MLP neurons of a small language model. Each row is named by its layer, matrix (down: output weights) and neuron, and shows model dimensions 256-511. Each number is 128 + 32 x the weight over its row's rms, rounded and kept within 0 to 255. Numbers have three digits each. A neuron's up and down rows have the sign that makes its largest values positive.
After each neuron's rows, "raises" lists the tokens whose logits its output raises most directly, leaving later layers aside.

L5.down1420:076146199088097080170135063119136086087152134138111099190165135130156116137139136119133189099077140106109142148124094106150119121137150097133129125191156159184103137126122048089122098130121069180087068144114109144158124132181111126141119117109031114125144097054142146104140121096149108156182108154145146103175141159116119171123149140116077138136109132139167171098162156079064128151122157060163111126109081107144124104133093077067093122191127110131078149061113139138122169181147176117106117101128135148134143116120114066180112097146176183147073186125115140181103085115138135170147142118087081115120152114144128087166098145227117121101143099103131105137113149108148118187112156142128123147130172122121066146123094148148088119125190096151117118093092112158150187126075124
raises: "ine", "ines", "inity", "i", "ian"

L5.down697:109101165131084119169109115080126109076133095160144055124068109153074153143099185148090116130112052093093092150168151151132106161095099168132106156148085207089110148095106136110125077130101076067120126126168127128146219128151100172139116076197067115142149180120093151123151141141139160142152136175111092174173109105125117156100102111168160114113136151127165098144108141099159123090080175109160087156177135150169096186158186160139135144193107129126118099155059150117152135159086183142059111059128122156185169105091143128114082030154153148145139120105123123112128153087163027167146129117134115162073136130158090094130172118134143160100126141151090213144142153133097132136109101183081122150133187106164115044115090178113110130159144051171084126110126118161076151198084091
raises: "erg", "em", "eh", "es", "ert"

L5.down728:155104139170136180099101114136159120118118145124088105117183104097153123118094202108121132083147081133159115213143102143105204166181176146162151121111132163126122152048100096133148096094163159136085157113122079094155130113128157094140126093103090144166106134093084084107080155087128115182173135115115086066111092135185187097097106088161129120137116097125151152060160115145107110126094147092103196140126150146163104102190148111092026074102122164158133159124129119086137130182122116156106181084122107125136120095112085135143144112144098157114140134107180169149158153121196153139145182136170102125221128142170115122153196102151102116135162114163170129145118086071111120175075141157164165120129130047092160158066117135159099051143137128115116130159091127164177134140095138
raises: "iting", "ited", "ions", "ively", "iv"

L5.down812:142127029151098169161080134097074128071156116118150085094077138102113147099194130135132107119107128159129120174071131108133105140118137172121135131155114131151104149146122165082183115056183110070095139136117129184138129150134098117161118066090127156085116174086141130224131133137138165122105122101105121109102029142088137140113107137128158123073160114158140171119151102167077126144148132151139161126158204107155087143193110063119138132190128171140183112140170149101146187119127156167044132119147107197151121105187088167150130079141182119120132130228118110154102131083094093126138097142141109123082097171080140143067168185102139183134139087183116077125116100139102132142105107129132105151087153093169145130111155157126113165192173108165111096162082153173088151209145151
raises: "-", "ient", " colours", " aged", "="

L5.down68:145112061165082061115167120068148193108098164120154100091105162151114091164111171175151133121139139183147101161098125061116156158108105107104132152159133103159176132116079179162150102090157145116134130079028096146096087169096179108132107168147092173127154104128106116140164164193087127064126186165169109179159142075140110141094102106179123138139088115092151072133099132169169098154115119112133139124121091136084133131106152134117131090120077087123103093135111216138107034154149144126119087102193092167144089114122108101148142144116097119130111105159178146148168094094133168090145157139054147116154131153111152131109118119159080125152153183099134105159131207139142086122172133070148145082131189070084132056116046122110092094125105107130159106136120120083117119122094104
raises: "ior", "ius", "ity", "ty", "aced"

L5.down146:081105155158142113099077143164126131123051101123136174110175097129162096127103173179125148146129073125105137157199131157167114099097123121115158128124173085128170147129184164108123117129133120107110081097167134180091151140156164111103084134088135095136098119171145153189114198086124088133125077135096084152105170141158127143185152121016145084053138108125114118130114154111162184149161129156082188103075166176128137167176093132140178126141098118201144114166081129118166113120174187114097173047140170128106137119171091167097128152087109165064193124123112112163080108104111082118140094126075132109130072173175162177088147104104153115152120162121157124115109026104073134102102091155090112110136131113159081128164140080163130115139120141180121040148103065090165162141153079
raises: " its", " their", " centuries", "over", " his"

L5.down1062:115154136149104128117107130114088133170129092117113137149091101155113055132114116183127118118100099139132145133088151100165123113141070198181141090116114079138100114173166120109095094107110169155146139135116097138204169151096161139100133128171160174076133151146081166146174063132174088104128155135136168183077123105172104084121173175160088119099165103122126157106168067108147164194118139114162162096145124164135137083159133137096136114116171119142103105121146128126087145074069106134162177124070147095088163087132108174114098114115132112111079144100124147160095201088131121122124096167130204134138170141131066142109158168127142082131171152094138095101170091108089062179152133125149142172153138149145123098162086170145102148179126079126133056087151077046077128140147112
raises: " them", " it", " themselves", " its", " his"

L5.down1261:136163115151149082151118181081143121120123137113157116081132082119127182127070123141150098121074147163140128091131241116156143151143138091093128126100054139148126164121152125130159115160118150109084142117181132094185081088109103085147166125128079149201118184077077144068138177066115148129152146102169182162153157138118121126080170085136127123152128151103071055061100096083087149099089148129203117128136152080126148089118151167114168142151124146129123121087125095114092110077108142117162130116148104141134123124110152105171145153158092169144082090142173095117090091140127124106140076094145154140156135135085108162092146115147174122096134140160124124134155125141134132167147112075170123105121071161091109147110127079192160104084153141063081153203120074095185123103102199
raises: "e", "ea", "es", "a", "eo"

L5.down1240:139174138125193113128085093185127108149140071064125148146126148186111118121144080088105139181157123164084097127130127109178158140136169127096149106172071136163114087128179122079137102164140133166106111095123124114099137133135122096117103077115121151109139157125121106178083074095144072086133185160130176111113148158108120148090168198129167063131111197145121114112114125146149118134079134100123110121095079125129078198112144184096136164091143075126153090073153094149159159123152144163163083118129119099167147146163139131180147112107122085091168096179116141146086136106098156191143150149194139082225104126090091090191140128075111132087109122149095109143100114144113154210140093178136163140161111157121126172078157097194159108145206119076123148159100145148143125173094127
raises: "ads", "ad", "ations", "ance", "aries"

L5.down73:128075105112145169119135166098116080175083166075122153078141101105139059101098131126074102134125145129095112030115079165086149033075154109135102094125161117183103146146164086118118100100116156138109158122073175140109104122139137114111125140183142109139137126104155067129085111162095108138175083163141107154162137176118137149151090110138132111135132132104117165163176122202133140167133139072106125088097133140158138183125136154104110070122143145132147127142149116140167130102140080121152162131138084096143156172084191101107142097108150123062087104089149171137083139126150117113173057130083200149137104156138089110159158152055143121177150139136192162169144103107128172148079117131095146132085185068154178066177161102123154135136167095077121102061088131160124124141069113
raises: ".,", " name", ".;", ".", " River"

L5.down757:127153150161116125107118143169172133166146131115108131107126088143123143104138099104120174157137120124106150092173129090130110144121166132138138140145167164124173107093068130168109146102074126116118136206113162111108142082124141159155116113041075144140133162148166199081143145110132131176114192104109125151122159114211124147145086060115154145130136135153106089159151063114100102154054147136153097136130208108158124188101147173177161094113085075061171168105166051151173104133141167110189169171215131150142121146111169139091144110107108086140112105166123086117104174142096173166065096105137053094123153152093160175092110140080163127106067094149126109128120057130088120127050130130112133137229125094074101114126096104170112161149135168137095111099196154170190133099124166
raises: "ages", "ility", "ions", "age", "acle"

L5.down988:098165185137108136094175141085149097098132088101148112151121174142152127149086085156107164093085167102193146170126174127130140132096099153149152102159207119118140127123181131178156081135146127140117064172123110095134104169120108140145086099122095018149160109093154081088138085052139164106191149139117119093173167148115122077076139100132136140093065136113129151126094138122187163122154112089078149108090105117149144107070109107115127123118144139154113127147067110136189146118160186125084136167131167118108124115147128092127096142116182079176177143109143171077147157166146104129098083151160057115144058157127102123073159177146162135072085104133104147110124079142182109150142119111171164072097160144098129116084106088151123132143174137180187114121135137147113152061111150
raises: "ended", "issioned", "ensed", "odies", "itting"

L5.down583:116165146115140065126160104100148107134137165141089129107073067150141108144083123093152071145127141163090096129124154177105142134182112137117120146121173100105163093155083114141165156133107127112098116105173106078117099152134130131140141126136128113128113101127160103162106136116117118098122115137098116138185035116139067140163087114133097103146150142153100172184197138123135149149114161122103094082094122108058103079173138103101098143178108115170094109132088201057098124097140150131160165163122197092128162116102000106094124090102124082073145135119139160187175092132144167089163201096105142102134165095084128085141149077104091117105128167143135093159155144120084133187150137159107118137034174133072180138121082122133113126126134114131106130187136174191128124160144175
raises: "On", "Following", "After", "When", "The"

L5.down1313:116109122142110102138141094188141149172138074099089161062107125134078146133169105192145127116180099141138156121213128136141101085165129154152164088155139135124147097113149135115109145101165122114118162156161128075213081159129105134127129131118202122173114125145103151163106036129088091136119127044087105106146131107150130128147167109137131155110071127153103040106208130071157114184094119138134193150171139117108169159079132087195150074092113157157124168135101177151133077128162066184142103121073161094135157195146146099172176106169121151157149173139138124155140165144172125165172095160115123149185087077187151146145160096083140128130085143149101139147093080156131125096140091197061144131088204122117148144057143107143146104115175149105110123132136080156158109064116139
raises: "ato", "nut", "borg", "å", "iable"